Weights of a small transformer language model: a variant of Muon for these matrices.
MLP neurons of a small language model. Each row is named by its layer, matrix (up: input weights) and neuron, and shows model dimensions 0-159. Each number is 500 + 40 x the weight over its row's rms, rounded and kept within 0 to 999. Numbers have three digits each.
After each neuron's rows, "fires after" lists the tokens most often just before its 100 highest values on Wikipedia text that the model never trained on. A number after a token or word is its count.

L2.up287:521471444452529507521513418475509510439504507505508507485572519461488491498518471490538525546430497500455492581470403540568598497552528543471543525528492515578495491469454492524489508491503509447513542541536494535535549491484485512505568544424544498484526512498471541428495466471392505509527561562469531562486424495417495448483534478455472456512540545527533580447495477465532391472502480456462470529431526466474522524497419474526538532493455515505516470553522456454508541564569535
fires after: " (" 23, "," 17, "\"" 8, " \"" 7, " m" 7, "s" 4

L2.up96:472528562498552464489462476490525503482470462554566532531508519500445494467452467521454510486547487524478529517418508471518543561534474577445518516524488449532430572515524558490518466463530541466588500425505576526515432506482600415465479545451477573503528522485400469472433505452469455499508536515497519456454499516497474472475506513514462505517506501451499473489543507396503454553616547454503439489464504489530457502509539371492520564489502541472498492525524508508507468519551468
fires after: " (" 54, " sec" 4

L3.up582:398543545538484526597496497485537504577532461501510512513465505526566454468470553517560451557492477567478578470511454587574499441525556492461466475508475546450443462463523576524475496543523538471459522473535473483520457505511600442526423435466487470514436488481569448503492476556500530532471503482530491497534446484520462520506454511562559557434536528515529443477509458466507489558478560476489492482519413543542446449490528462459505467456532515546467530514539490517521482472470565
fires after: " In" 22, "In" 12, "200" 11, " in" 8, " to" 6, "195" 6

L2.up15:479507519424454507568413478545523470518447536427535549480557498495536498468518567468504519521529493504493523472493503522489466501510519457484538529529448511471468475532561464454461514467475505496507544482432511469582535486470515576472559550448487534512459392501542475514440473454489475482428482503513445416458487533503480451537547574541479458512507445512565444457527458515481534558432615511523518534504496525478553530469512421550473550492526495459451468474584474521476486536410442
fires after: " |" 22, "f" 10, " /" 8, " c" 7, "res" 6, "d" 5

L3.up356:526531524507512562497467528412520541507473499516461488509447439576498476504480525452483495510486500557517474456443582516510486454533479516433425430506510486546516489486501570478527472505489571561437461447501534455551513457427508532490528523537508520532472448492560509430491463414574481524526554531515500489608458530479470459553523500464465544408561470522557516499543524435472465498462557493468566583544496534520516474554533490548431502467489473524506514445552572481467503556490559
fires after: " N" 53, "N" 7, " E" 6, " n" 6

L2.up404:509550475541520469533529446543521503489510519573493503490544474451472457528493509506508519538522428436477533536574439508497500527475521515484515512471500580487455500468473475487532555427555493385544534476514480459487538515478485433516609526460509492518505539543493553465472540439487538534503492536511429519452444450509489500581490530487518580533532538460438578542512484458527472507437456471522576518499498514494509548497556446462497578472546513515597507457563484419548498486587432
fires after: " " 57, " (" 16

L2.up258:468486485530456494513497480473470467516484497563522537493480604452459589561445462458589527525534549462502422451389500490490498467464488572448480507483538495461508502534525588542496518464497510495527542480504411463478524556485423465520469503473544519550520511530541431401432511494493439493520507523491505493559390472541525551464481544583452501507514513521489456523437502475495469481499433411520562507470522508469462525522503549464540568507498559482461526501493528528551537518514468
fires after: "-" 37, "|" 10, " in" 4, "%" 4, "100" 4

L2.up188:580481557475509440513456537449480434433424509601521508508461507476541409478484522486474543442429521499501432515578505488535542504539500550501474480553472524548533517475550480454512486547439514520461431542444428586528483461418484500528484517480494501456509480491527447470513540491508549539501569548532494439465544498499546439532509515481519478496476523513515488512504528484510427500514501518517476450422551492543507400610480526496456382463498518464505518500543523444515518521538527
fires after: "," 40, "." 10, " Des" 4

L2.up500:510518452470574470548568480529494506479562550546581476462487439503463499520516442498499495470467548547473452595511520418466560528537550518524501422532500537536456446523532450478419467505491510515462469538494535467489505572429501461439426542533546495551463484487517402469559510495530484474458559513517497457529490476467474472514574512481531538551492490464466523526513522563512474562533614522457442523553520460517482438469528437515426411501516497498483458475506513538538462519496464
fires after: "\n" 39, ")\n" 14, ".\n" 9, "===\n\n" 5, " ===\n\n" 4

L3.up328:473537496513497514505558503508564557521492479450450505495536522528500460490555539531473520500495490448495566495508469529539509538415437514478514475527621552474461508519466481446570476492520451531498524498450505467583529471605487473496492520521520522540556465481474462480545456456460527415469480421419527523474572491458498535448472496480492473494503537510465456503557558567535516531480528520390539474455537520434539487515484496474510501422458533415486452507519457475516613446566496
fires after: ".\n\n" 88, " |\n\n" 4, "\n\n" 4

L2.up492:448519526490458510459493471489504529468506506562469536454527461492515534533471470456481516521485496453408518526397484507532560452464571457421530489547513554540478488478464534526584492416493539422543583476522513469566534468422459559570542464453530537506528465457495488494562475502555494493489544452594452520535518452486462532423560494478512565603467564469529471542531495419493512487487486445467561483438523491482461531510502479456511470543505528512515519468481543549524529465481519
fires after: " (" 27, " \"" 20, "N" 8, " un" 7, " Un" 4

L2.up412:525450596498522410531483494504474431473402448534432514489490508475513445536513566543501522520465526477459513437522418555413487370538489507441532423507546450489495472470540501503455518592444481555519454559530532478548544518452520513526465466526485504458488566537563502471523595528561458509532515530536486406519502440520498465482504483523475512575519565543543506523527505524498523512542526450499490481507526472526475481534491483468528471498459503472468572533527461559496490485447481
fires after: ".\n\n" 36, "." 32, "==\n" 4, " Des" 4, "===\n" 4

L3.up94:513556548574440450507548396430473483507531548496519514561513472479525468477445527528542561482507524468396494500518403515476461493610495433468485520529469480456441480504450508530508529517492559507572501431478477476577512526511511519481455523571503542566491514502497463486487554536459475491547496526581542479454544482466488494416497432508502491522567470516521447448490460493518488500495534511606453545492433505494479545476527484475461592499465507539468445557533465497477491438514529
fires after: " " 37, " to" 8, " from" 7, " Mac" 5, " (" 4

L2.up465:545440487549463468513459518482529568492532518478508447476532517536508535548467487529579498479496603450558499564419508445478448459555467484480502490498503492556499516487541433535535576486529506501520534463490451472490531505508435477455524518545500551513509384539442454534483447454477500434472416512538485477482528544513508502521462488480493481484496532520463535535469565464505470446426472517444538507384552541469513456483457526465572479576485497532486471524450552585499446429456539
fires after: " U" 16, " $" 11, "I" 9, " h" 8, " P" 7

L3.up227:489550469419566517504496529471497463492492433566562476469572453492368450509464507453548457468523530544424468531531513524593521444471516482505475513504482572572499507542603482526497406496523505453579471564487498480434494484466551454513482537562465493535504450524489570468466477533515549452557461544531568500494571534492503500483519511543525477497541517474441585538472490518461482591492487508477462504498466503500477560456434509560490555492501520518544515467473496522531501503473466
fires after: "," 37, " |\n" 24, " rel" 5

L2.up137:500540488477519492538514505529516488480425538511511499440483512498532502468483613519492462529517527529584448470511504524528452506528449501503538470503453512506527551538511578367514488560523576441470512593508507468524456510474504497579511519499529503495531516531518483506403473466418514449480474567510530488598450525507413523531516556500518482504429429437479469481446487427576433550445495468509492521478418481472528446446523537489508546476480475495515503492541460502583501517461461
fires after: " on" 24, " the" 23, " in" 8, "-" 6, "|" 5, " In" 5

L3.up583:542554493566512518502556498506505554514526533505551484484439465507505494479473461488472547447474547521552513464477530517461504510503485484490451424490449545530452531453495522537478487466478413545545431480484469445582578454593521520532508492502513515520440548514609516543553528421490478477478507537446592417546473499514479559486486518553466501496510429493536512499544475446499368544469455473483542478476551498508455499476497538486509514471473532547484450461558492483500413421561518
fires after: " " 31, " In" 7, " F" 5, " Ab" 5, " University" 4, "," 4

L3.up546:469518452486513586504533555594487525508527489564468488480458476515447532535457485443520510494536533535473515577523524574468474489492468507458476484579458488537454441472508468461593577455468504470526474507491441560562484536480517493470480543483479504428536517533462534506455501548512482471490482551497497509471477526565449519536519589526448468460547556489550458493523512503470464569422503513548440494459574509494507552522506517390506565527505476482489486457535481433409425454475571
fires after: " " 58, " att" 6, " members" 4

L2.up345:466472466515518432435555484541515490506515491506560492466467541498457420543469481485516520542496547477516516472481448457466531490525450521530528516592520523523488477550437422470490536510583493499500529509486476397507523522438584566483568467506503577446469421526474429483522556495537500488452474508480489541455488505443505494503547494492413537537501523481507567480552514582567475570574494479477541491512447529522432444499565521495584481500487459434472478567461490515437487471563512
fires after: " P" 31, " C" 19, " G" 7, " K" 6, " T" 6

L3.up247:417545459505514507538511542494524485419492490559579500510490525451533536477552503428502563490560534483512463552464575617531482523546445497453444516512527589542504470465452475448453502470512474527465467521553518497509540529491469514516481484520466502523506502398463501452464481499534565532466500483572576570518541541441517553512460494469409453513431543466493562502496523483539490427574517526413509543547463454517525465534445476469539453529547515492486564499515521482497498487478445
fires after: "2" 12, "1" 9, "978" 8, "4" 8, "3" 7, "6" 6

L2.up592:552519517470536477483473543526548486388456456507471510491527474462511493576426479601512516509530517474506454543524455557550585510543537525490547466518517548576555414462529424516477490557532539474545480473490417475523513502505520575486517448443528503495536456475499478459512564540502492486522552515538497526403550468537546516532557534467486547506471469490492518483517473465566563537462417445409453451500529502466511515509476515580467413543455537478492489501530461473485499562505491
fires after: "." 27, ".\n\n" 10, " (" 5, "G" 5, "," 5, "==\n" 5

L2.up470:508530487499469526481495416528544474458582467420492483500524525431485477500509525570505480456491491421495462509475483461471522509488477509551500480506538542548474515539462542443546451552529524508506553560603550492539502559538491491591526505363452459478484548473447505509543539488536564526494470525523541541533503417433483453539487525498551487526474487498459466504517484452491418497475508435457546509476498526480535507468517583601521531558483481476564570532550463476471501422504540
fires after: " (" 17, " \"" 16, " in" 10, " d" 9, " C" 6, " D" 5

L2.up450:461462500465536539582475600510538557441599458508476418494509491409433483480504434487448518469470485461496551457467493490482453543452529450478393515514518516510536502441477457473569484514526550461475531495471571470545439468498487533522469511560529488531524472449489512513501457478424510501513553449619467476553506547495523522535537473484526510522564528474516507442539499391516427439513548476419510537533492508501522549482495498522523511528490490523546477554514518520460481428470497
fires after: " $" 18, "-" 12, "." 11, "s" 10, "–" 6

L3.up273:551496459462509542468519518549454571490581535484511482491412466531464512449528479536515486479482472629483512508473484505560417516503536442453450463476474478429471493525521448519466533488531426498500505531456522535535570468470501401484500476474604508454479455484459527463513481557530504573535439501556443560550488482541479548539516506450528496592445442510515494459562520517526530469516535477478487478483468466500535467495457484520555498554545464464486504558581454491512535562440552
fires after: ".\n" 25, "\n" 17, ")\n" 14, "==\n" 8, " |" 7, " the" 6

L2.up486:564451485502501497500469508437519436470433441540538536552486557447524521520530530498516517545531561495505445447445460487488515551450456498554507533524564467367505475449467532438398495544481555491424509475492456523557484459521590479550572494572437472542563493553596475540414518466491453513513512515473487469519457476529473480503513535486532544502540457488531543459498446482599500484560451450540505525473458465502458530427517492477527525502534505527495467470512505460513491513523505
fires after: "==" 34, " the" 13, "198" 6, "202" 5, "====" 5

L2.up498:478484498456478501514469511534515568511442499489573472487533586508510471424467488478361552490498552547469481541486495439476494450536496522540538501486478499452478521537504527477491495514466489511435527551514499582574526413495532437443494466493481490488449574436499564532506585475520493491496568507540496475476429493535557510472465525564581441587438557481478452446499528447563447482448467490447469507502458485512524558448510529508487519542542537485505443520481475548429532553500492
fires after: " \"" 25, "==" 10, " re" 10, "-" 5, "c" 5

L2.up322:574572538517504511529536526482412535514556477492501495514439472539498535522568514525538474575471529467510503490471484529464517531497525471521418565483492492467459542471486491555526557462470525429455508463547537434458453499480515529469419553534492472489529542466570414520467479503515462490505599456475553520559466500482481538486501454486544511540554472423429514539521517456498446520524474453463448480556572550483442617479496490446458520443524538472570514569462455473514517533479471
fires after: " \"" 22, " Mc" 13, "===" 13, " (" 10, "\n" 9

L3.up292:557472579473501581555468504516531530522434480506474520476529497442516535527573436506511529462447457498565473472488539395540422483538490451484446481545456509442595532574509480456533459492439463494557416518581498488486475495492525524506488554509533523517535473537480493477547470524493515452491492469493537507509463490546469516476536489477492466477524456419551495432535465490511487561554562465447549466559480486469505467459521517521466458534579455555412448428578541547513510497530502
fires after: " the" 13, " a" 13, " or" 7, "-" 6, " de" 6, "le" 5

L2.up589:417515510469497506539524519475521500434495458460495569534586553405532514409443513522490469448552532475583480502496486456504565522527507429467467513484476474539514536547461390413524546507522360506488575558502557551551520536446560588576451494468542561551514472514485547496530483471470512497511515520502512533532476531471535542497507554460515472456482504494473543448503500459489490516493494488505498535520508504495463500451480565529591457505489505543549537463466511456505457497489465
fires after: " (" 34, " U" 8, "\\" 6, " C" 6, " S" 6, " L" 6

L2.up463:527488430507375521497485503526504530490458472503542492480487452476512557511483521518477438526472556529556485561524490567430502455433474500516550497497523542486472431503460524461528530460495539468510501526524514557532472536446422577541455504495529536470489487508589494460561505518453513497561467507462514546503427555458499501448597544440520468469458537497415508619569507457517515492451423518478468461483466467496557492487496462439498552517470506530458486458500530450577484547568518
fires after: " the" 34, " in" 8, "," 7, " is" 5, " are" 4, " with" 4

L2.up269:460472500556529467553475524558541509570556467515452521488502541492482450484482489610512539525502481485481531487514460448544530548455482544513454535484517539516498479527457499528492435467459440469531559480457471464508475524512472496540508547489479506441527439552534503478438467494456554427552495498534460502522586516502521457525476537501527423491532526460443519480518417542509534498466471543452491514527522485526519525482545558471460396441527495448429488559470489552477578654441552
fires after: ".\n\n" 39, " was" 12, " is" 11, "\n" 7, "\n\n" 5

L2.up170:543484499524512535428482509423505504477471494562468491459468474422500477622505458542502558446507477456502463520448530480522506432476525485522508496432623500467602510579506456510463484473478564514495437492527485483577487496501529502524527565499494505480494475579510414503520476525480452482560531452578445489607529413524503531497473480569519497526472499464523511450538500463506461516502490491476453448508551604474496524475486522543499571521471552491543542452521548483539477494476534
fires after: "-" 13, " the" 12, "0" 8, "{" 6, "1" 6, " \"" 5

L2.up298:500546536510452524557514540505501443415500539514500465478479512484567502572526556503480478530510492463527530475476470625437486482505511395469468483507480600515462491534547569532511444488466548508566500486516469461550522524516479473558498484469468460450461460478514453461525472483571505418493524554486534489479488481496509531515486522582460522472442482519554401462556492445481485554486416511453490461468493448474561529491555545466522505411521555495485496510507505502479513411575581
fires after: " in" 16, " New" 9, "202" 8, "-" 8, "201" 7, " of" 7

L3.up379:508544520592510483565465514466486482526570547502499480505463528416493473492479495552521535471531443512551497508509463462454490431571526490427459563543504526554509507459491574487562468518476477555502528539509462568543558560500579517484523524449530542488514548451432479468524511471579449524458471497562464515516493477474441460555426526547450515470539529511477541538494439513518522446550518482468517501438458492466453502417533447415487597527505496453525503561540521510440444513550458
fires after: " M" 21, "i" 18, " to" 13, " P" 7, "." 5

L3.up552:487559548535503581476486472501503531504431495518521481527523495494479492504451479512507428524475568531514473415448466441475474507521486554568473456525505530449451463484471430418502404435483497429567479539494593571487544521564480521472523476536470534498437407538486517489506568438467494515550518531517486477469515514536501465576448522552500519544489437514452498468478561570533518448421509570481450474549474483576458465573489512514479443503553495508471530506464486533489458510443489
fires after: "202" 17, "201" 16, " Preceded" 9, "198" 8

L2.up509:500562524462486546493506538538540437527551527522565538412415526456545536536500476476513471473569500546457475587486420473570492447489564470461511470505467561544522486495509503472475474512452510510513503518484431543503527589512568504413452531442513442495513593501496441523508412568481508488511535492547452461489388533511446482543468530543560539488476504485440501503489474472470479461488482512446499485544521465463486518515540484429506503478579464470472431546528532429451511490488530
fires after: " |\n" 41, ")\n" 7, "\n" 7

L2.up125:549513522467489474486495553448512533531468471584536442482539499459524524584482414514558510460420473454523475512468497482503522430528500508547507478571545477461539514540464502472553463609495447503543545484492511457515459538454508445455478473493506554498456565481472481438528616525519490484468434521398543446508533596453562547485469520583496439515480469461465486441424511524509491499514447503529449512512491436491441495456475426504480478508487550510488574488497509524489482512493552
fires after: " the" 34, " a" 6, " number" 6, "–" 4, "-" 4

L2.up88:590603440501469554536489487461492592524519525448489428482517510469472494534570509486523542505536592508475500443490526446509426507490516439457527505468440493512467572488515505498462501459510527485498419597513510446465543461534576430543486441539481560503507520595569495490484558476486504621489535485483486517534503518496534492410465450521495538458505504547514498455514520527465557485524480477563531501503476471438485456493494494460440482421537474481563509528489506440486531538478536
fires after: " In" 24, " the" 17, " in" 13, "," 8

L2.up250:470485515500461498460497414538554477512546503539496583508560427534490460517492501544560467514520534462525501579544465476505520533486492464520526561470465542507467415496499530469558528551480488440543582524460539448476525445493588561469513485479543508535594445506499497472460454437537446461504545499537559514502429498487515587488518442509529507438539401463495466508479461534419576478467525464495434489475521546464517553487509429515522552501512550510478536458444466503546435511466530
fires after: " (" 37, " was" 12, "-" 5

L2.up248:488493481546461489501498516479441511550526533468489505459491507458561439534405505556510507525466449558471511517543521541500580500531476501459554449495535519400451449532524473510479440489504503548478549544451454543448517510537498464513479527456488558501467554576515466473467491542509495523574526578474544501547403463458496528454605478496502500468544475561520453461519524474412439424540444465508479477559421552459498484454536492443509511471484511504577519481504485488516554589553514
fires after: " in" 24, "\n\n" 13, " In" 10, " (" 8, " on" 5

L3.up174:568480480430541535415562526510558485439503480476567509509536522381501594570541499547541446526443476444487413519525510493524564412510469531552509500506506541516506452503493551500514469544562492459474505489510517492439559546400515492472542484500485512543470510586566437503523487460541542484540455502513508588544512475511498476488493482495566441523495516410474485463510573509460519452523524542493490490501471503444434477459471562479460461494467501479488470502551481523493585482456497
fires after: " the" 23, "," 13, " The" 7, " that" 7, " dec" 5, " form" 5

L3.up308:485450453490540497552429535493469473511526496502461485572483411495455494539522498488375501487504473500525479568475495512495461544455506484587512524495539493528478497451508439473522562515485526511471510491541461560445487479480537453531571461473611458506531507515495538494482548523460563540446463466579567594501504477529463529463483491526514451546530547519570500501479539503539526530498484410397528523499503581515524454492470419528405517481450545473513443501513478475513424537471507
fires after: " S" 22, "s" 9, " M" 9, "ot" 5, "-" 5, "-s" 4

L2.up332:551586598489549534524515500474481488513528489491475493467534523504549526522442451467472481439507506504528433481610528484544546514493497545393502429545564562486491480505522534601489556455554458451531590478485472482481537507490547497477438538453471423512489466510447513530463476454521467469521443523496515511564437574501480503565488511522498492517569473478445474513454516501495552486558520527474435479448460472507461488474510535514517454473502520503505441560512451471528423584584514
fires after: " (" 22, ".\n\n" 15, "\n" 8, "\n\n" 7, "==\n" 6

L2.up7:571529493486442508586527540463409484566447471493514538467469448489476483579481451508532442458508507500494496446517563521503455560476486492508440504522516556535487500560434542537448540437537507517444487442505479527462476547514460399479445491449553483481500507556449554530472471493486486580492526513486495525526473489539462499512477562563493470506477470511482474590523537519520467551514488517476478437517481480532506462511580456563442506478468518564481382521463492512586532551587537
fires after: " in" 24, "\n" 14, " (" 8, " of" 7, "==\n" 5

L2.up289:536430531548483511565507547506512497490560474483549478552564474471500459562508534410568463492455502563551481458528637490555479465529514521550505505494500558513500530525502422522511518431520454469512515481523511459513599545532535490546555580471547496523544503489544514468497489570474507354527539532446491515526549451397475533493457534470467445525507488526590468543552521480527510452489496490473473500462500565487536478476451487506473455485459520495536513470470506455465503469493455
fires after: " " 36, " |" 7, "6" 6, ")" 6, " —" 4, "1" 4

L2.up489:528631490507536539452504538561528506538561428505497486463544470522506481576480544496462424508477507588541516495408518541528517496520539464461467508542492494447553546578474473516550527491506473434492450521434515548548452514505519496574490436480487502509499478538517480480516559489472471498509478570446497504479485459492467559533471567538483548567451473488424505469429468473458498470468491534454488484518477513459496530489559575467413529510435498455465582525560462515552424533532506
fires after: " " 23, " as" 16, " the" 10, "-" 9, "201" 7, "–" 6

L2.up163:405472536507516461507491573532433498501517487511503527518501473506558458519474421532502545536537510502440574471454495474572534489509412515511495551545546508516478530478492472485485509560473504443513567451507483468507467478482489559538488624454498477405469480462523507488489520523507548563502507509439536512573496567495497469461515567489484520515555503439379511439559611427542495536519505498526534487499476473511504496519535542514517519593527534521546462561509503575497482457425488
fires after: " (" 23, " \"" 14, " un" 10, "ems" 6, "ys" 5

L2.up246:565483530516530519555498488595438441509551509539477503507435465545436535492466515521511510442424480548465489512517537519469519549461508537421520484508481583575529539474551497525503589564531451494541522495450476510447506465483379499519486490518521435493501502490578456514545583510543559477451495515480516502546468475449468604476503499471545525506498476515480475524493535513526468535456543568429517448497461539511503430399483518499524479509494527449521527523567418453472498481499436
fires after: " to" 40, "." 9, "==" 7, "," 5, " and" 5, " would" 4

L2.up516:605489466520442411496516582463544407407464495487459432519505525492502527462453501438478534484500485545534497523563564499527475439532493490509492454556541454512494537474557535416528491536489517466476520511551523472497513485533521562512535444475597588549486464523500487493491513424383515493520538549469530541532504548521555501509548538536472548456468514486549548500529531514531433511416528513517493477545476425486493479543473440558518445463444533496488508484468501542478451487474465
fires after: "-" 37, "|" 15, " |" 13, ";" 7, " S" 5, "S" 4

L2.up522:506493515466545532478564504470525492425457536539483518561522576518434523514459459476624553507556516494527442475469481476521552456488518496460570468505550499522518493479505479436560554491442521431467554471496548403552507503497479419473503478452448500469498569441577511416475565540567493482450542481490502498486494497489495467558570502507465435527430532486485491515456463421545462549518540520488487476539509489483534523507439442518453485511519589455502543582503479454520488512471474
fires after: ".\n\n" 28, " \"" 16, "\n\n" 10, "." 9, " (" 4

L2.up598:565549462504487472475555482564512446586475460506480504535562455521486500491460505605455573456516499473476575519486494500450463501543466491514495557487510460563472473459543581430540571481537471488456532497530525495471486525529505565546482545473487469470511475485450481505445512530483488445493499504596527462482490541429491542518500452519501443603592499467473478540482515546473515472481549542511522384539505466456550522444519441535463484521503526388458503489568491503535488496461446
fires after: " to" 31, " was" 7, " be" 5, " not" 5, " would" 4

L2.up387:478444473551453519543528487516525502464536501507550506481457456547506474489482499478499539497501472542536511525519482458487487484528461573454542458552442565532476538591542494470456552399513501493494480451440480520568605508518458473547469455471455445507487405483523473478510500617524531540484455436539434530532469515573483519507542488528532502492438526472571429483486574486572497413513486475507550488472546465494534590478480447526487462512506445520490522578480439473536458515464482
fires after: " " 30, " h" 17, " l" 8, " —" 7, " H" 7, " /" 6

L3.up366:466504547547525554538498554524536501509451431505494470466540473556547441488429477484541441484508536550462478483533513553565503482533480414562474470481530521521503492568453523501557492474476493553484507572475510455487452548461564508486491506489429535439499417487490448564451510476510504536542525604547496604438497463481541473431545503515513482472503464565533495468469482456501509495488474489489386486513518482527497483461514501440554497492447533491507524477558438544595415482514578
fires after: "201" 16, "202" 10, "197" 9, " in" 7, "191" 6, " on" 5

L2.up126:476480454528479506467493554497451521419516485521500485485450522565529510502541429520533457459496465488457526472436461537565541525499472483500436522595491595510477536499381466555523457561581495446479496482508550435515488534523583483484496542442517492490555513411449551507533510526590546466535531488532423454559467524506484472458455570431471549533471485515514509539526571519563479472469457539449467495474463490484541547562521495552491525544493517557494479501534508570496466487462508
fires after: " \"" 22, " $" 18, " (" 13, " Arch" 7

L2.up91:520489428508457500568539492486445549457463520513568493543499588498539472503513554437541503411464515478520476483487508487598514536436484574471466477444548593505551445502497490531532520512453529474524567521575515523534520429412470499442388563475537527467538514462461459499522483439476479463552524477489483492541459537481532560402527461513498539528562552526496495451506501528519483556425451498451473545496509466553549486501457552480505500503520530483541470516472517532529494524445440
fires after: " \"" 17, " (" 14, "ile" 14, " comple" 9, " un" 5

L2.up249:462425537414558554522447477547502521450540611477492501457501453463487541509531522483500488507466495563432550580504552448532495459501510474407486515484477498510518491495467495589497408564480453490592512493519505480490502532565536501488465454506551513519483524508503431509514568485528478493473525434440451459525492521504433512527497497454473580538532509508486546536478448545506438469492461534452564480601513468523560420547521531550435499519446550502509486556488466504551559500482512
fires after: "\n" 76, ")\n" 15

L2.up55:557464536487475516546486459525462503497483458484500500452519516434519509497554509469543513545443541476501574453552477528508474453554413509497539470534518518480419529448498505470473483555483510506505538545505504452485439458438553519459495523491499402467538516456498498541443510495603553545509592547517483502521513496507452542499525540524481475473550457444459423566570546403550458447506418495497446565469523530570470584485506546460494501561515525428500453503508476415480479501487526
fires after: "==" 24, "===" 15, " (" 12, " \"" 6, "====" 5

L2.up113:476488517510532451479543517549557471549516503519411473485493435527524466481490490532556467564427518510510544551476497491479492508482522432487514527466493472557505505527551549522551547504484521553458480476508547591491476532464451467479562498550532511540545462415551537490529469431489499504467534557510548519551487470536505517512524513472468494366516510479585452433496498439447562530492513500441544451524496583492542450402530476459505467515540527447480565475489413552487477489502593
fires after: "-" 24, "." 12, " (" 11, " al" 10, " U" 6, " Al" 5

L3.up459:505484576511522505575433500469528509464453559546439483474449475435514442520494560479491507468508565544470460529562566498460420468425472484426548433472490482459505526472572524484527541466471523509514518550474497508575558468548521524465457521402476563476544473525471530467464540496483503482554437489508502432455463521472527543452459516472506494519474498483521517504454528474518511556518456430497504538455471527469429439455537610513521539499423490480510525528563538477574551554525447
fires after: "A" 11, "." 11, " N" 10, " M" 9, ":" 9

L3.up608:487525466456491474448495533537542478514450572544473494539491417528417429508454481477492483516584511478501406541466506582588492496441436498452482499474514461538508525503557539527524483543519525535436501517454594517536502505497454460441560502450474448483562470476455525452491456528561526529516503466519448515522441540545484550603561534559452544529493477496513434505461526549528506431489464473469484517491522587535470460513488520507489448515527552534530576499528473534458447521533559
fires after: " N" 37, " D" 11, " M" 11, " d" 9, "D" 7, " n" 7

L3.up57:522428459525506433465421539496525523421543473487466510545496467537536503533464493512544593527512472469482523474512508494496461481511541494511505574471571516447505504413502480475520590510550535484478488469486471514580540484486494473510532445496493501487565495557444496535403534478553459426410505434474542540539509513554474560514439476498446538522441478458427541515517530467578482541514458448455468501486511525516431517449489419548612497445572475501474513557525479498487472500491500
fires after: " U" 16, " P" 12, " Ok" 8, " M" 7, "ak" 6, "em" 5

L2.up575:530570569540448552495498505576520545503496488533594455481431454483415478446528454530471537430529496483468523482503458459485477440479472459560497473570534550446472508462547629499471536442472472504515491513546456538489498524498507487541453503486487503475555518529503490502526497488549457559568543480532509448543477404506447471438487515430532462480520458485514498449459515508505517466472527507520503523569456543470461469499527505526477517493476485561520491575598578490502569584553448
fires after: "In" 20, " In" 20, " in" 19, " March" 7, " November" 5

L3.up134:478531431458392512535457504501520472468493540560533483486540454483443514513404514483529490499437478480468443534441489441521481496500487429509470477474452481562520518504541540538498444572537608508554476479495449520519511513449466478437537495499501451435543487559530441477459502542487439530451496536507493432452423483501508493580574507474492488525557546498540543433461527545539470513506513463493491503503461491506526464476562475604551403540542559492465530436556526514512496487547528
fires after: " |\n" 74, ")\n" 14, "\n" 9

L3.up72:513534493471478454533508438597538507533568451426495451500465450496529507519495449506533401429501547487563474463609495554473504565548432501448467501514501458558476473469494466500496470530441467566486474540496480437541498511549508526526481548478585516557522478495474485494523475433476589529478458515516496466507542450548384466563475476450490490556564441492476436505530576496539562475518462484544517537476502520490491462458550552464556547505513479514507497519526497567480483476555487
fires after: " f" 14, " r" 14, "r" 14, " R" 10, " F" 8, " c" 5

L2.up603:508569506451464476478482470500489563536474473481523464507473517484491467560543476605575484577530494540479527416451525563518497522517547469513516504491501511462471433458438452529443472526545550535478460521528473454477511546519511474555553525507509531466522455524550549527505442478483518516441533561484457574458473440504486458528511421493456515424510517519534483519495503534470549517506505502534443557507517511462544409496488424507412541474567405525461500564460404527520518485501594
fires after: " in" 34, " In" 11, " to" 10, " over" 7, " since" 7, " of" 6

L2.up381:546536500519558444518576452524505458489463488522553528444441531493519518529454501593511571504508476489421533503530504503447433475503491527472536529482431480495485521539468469506511533510474495516534467501517516489416625551425496461418512514529466480567490443482451544475488535474555539434514491522497539471528542497425509467516538478504524505549537532554461463498454481502475526540471471494425570473488523464427479407445566513501482407525517537438537538515583482528465524489425472
fires after: " to" 45, " would" 9, " g" 4, " which" 4

L2.up268:533490497473480547513475501487510480470489517594540507455516498495515475471530558447487540550530520518491560483447512521534542512542463545483488506527510511458588466547520476459482511432544481469455413565491524484532444499462507430633507444529460559450542524473466558485505490422531426490525497522504495551527508553539500478545501514491475561481525420537407438455482548473521527512565500499567451554472490372471519492428516548483531470528487499487467471512522394539519526488516476
fires after: "198" 11, "202" 11, "201" 10, "200" 10, "196" 8

L2.up85:534484471479526465443415511466532553442546484518523482494461452417518427563501477498551536411498547491498480493475462487525551443524507500538573537544490522457481501538473494430474485544482550535514490511443481454555549522533522522572546481519490562475533425537538463455475529467515480535517505548543452541509447497545446430479497503420549457512464502510532556541509520530497530489478422511493520522438530602478515568504463579437485386534516497543463498470464469497475485456423457
fires after: " L" 16, " C" 16, " P" 9, " A" 5, "|" 4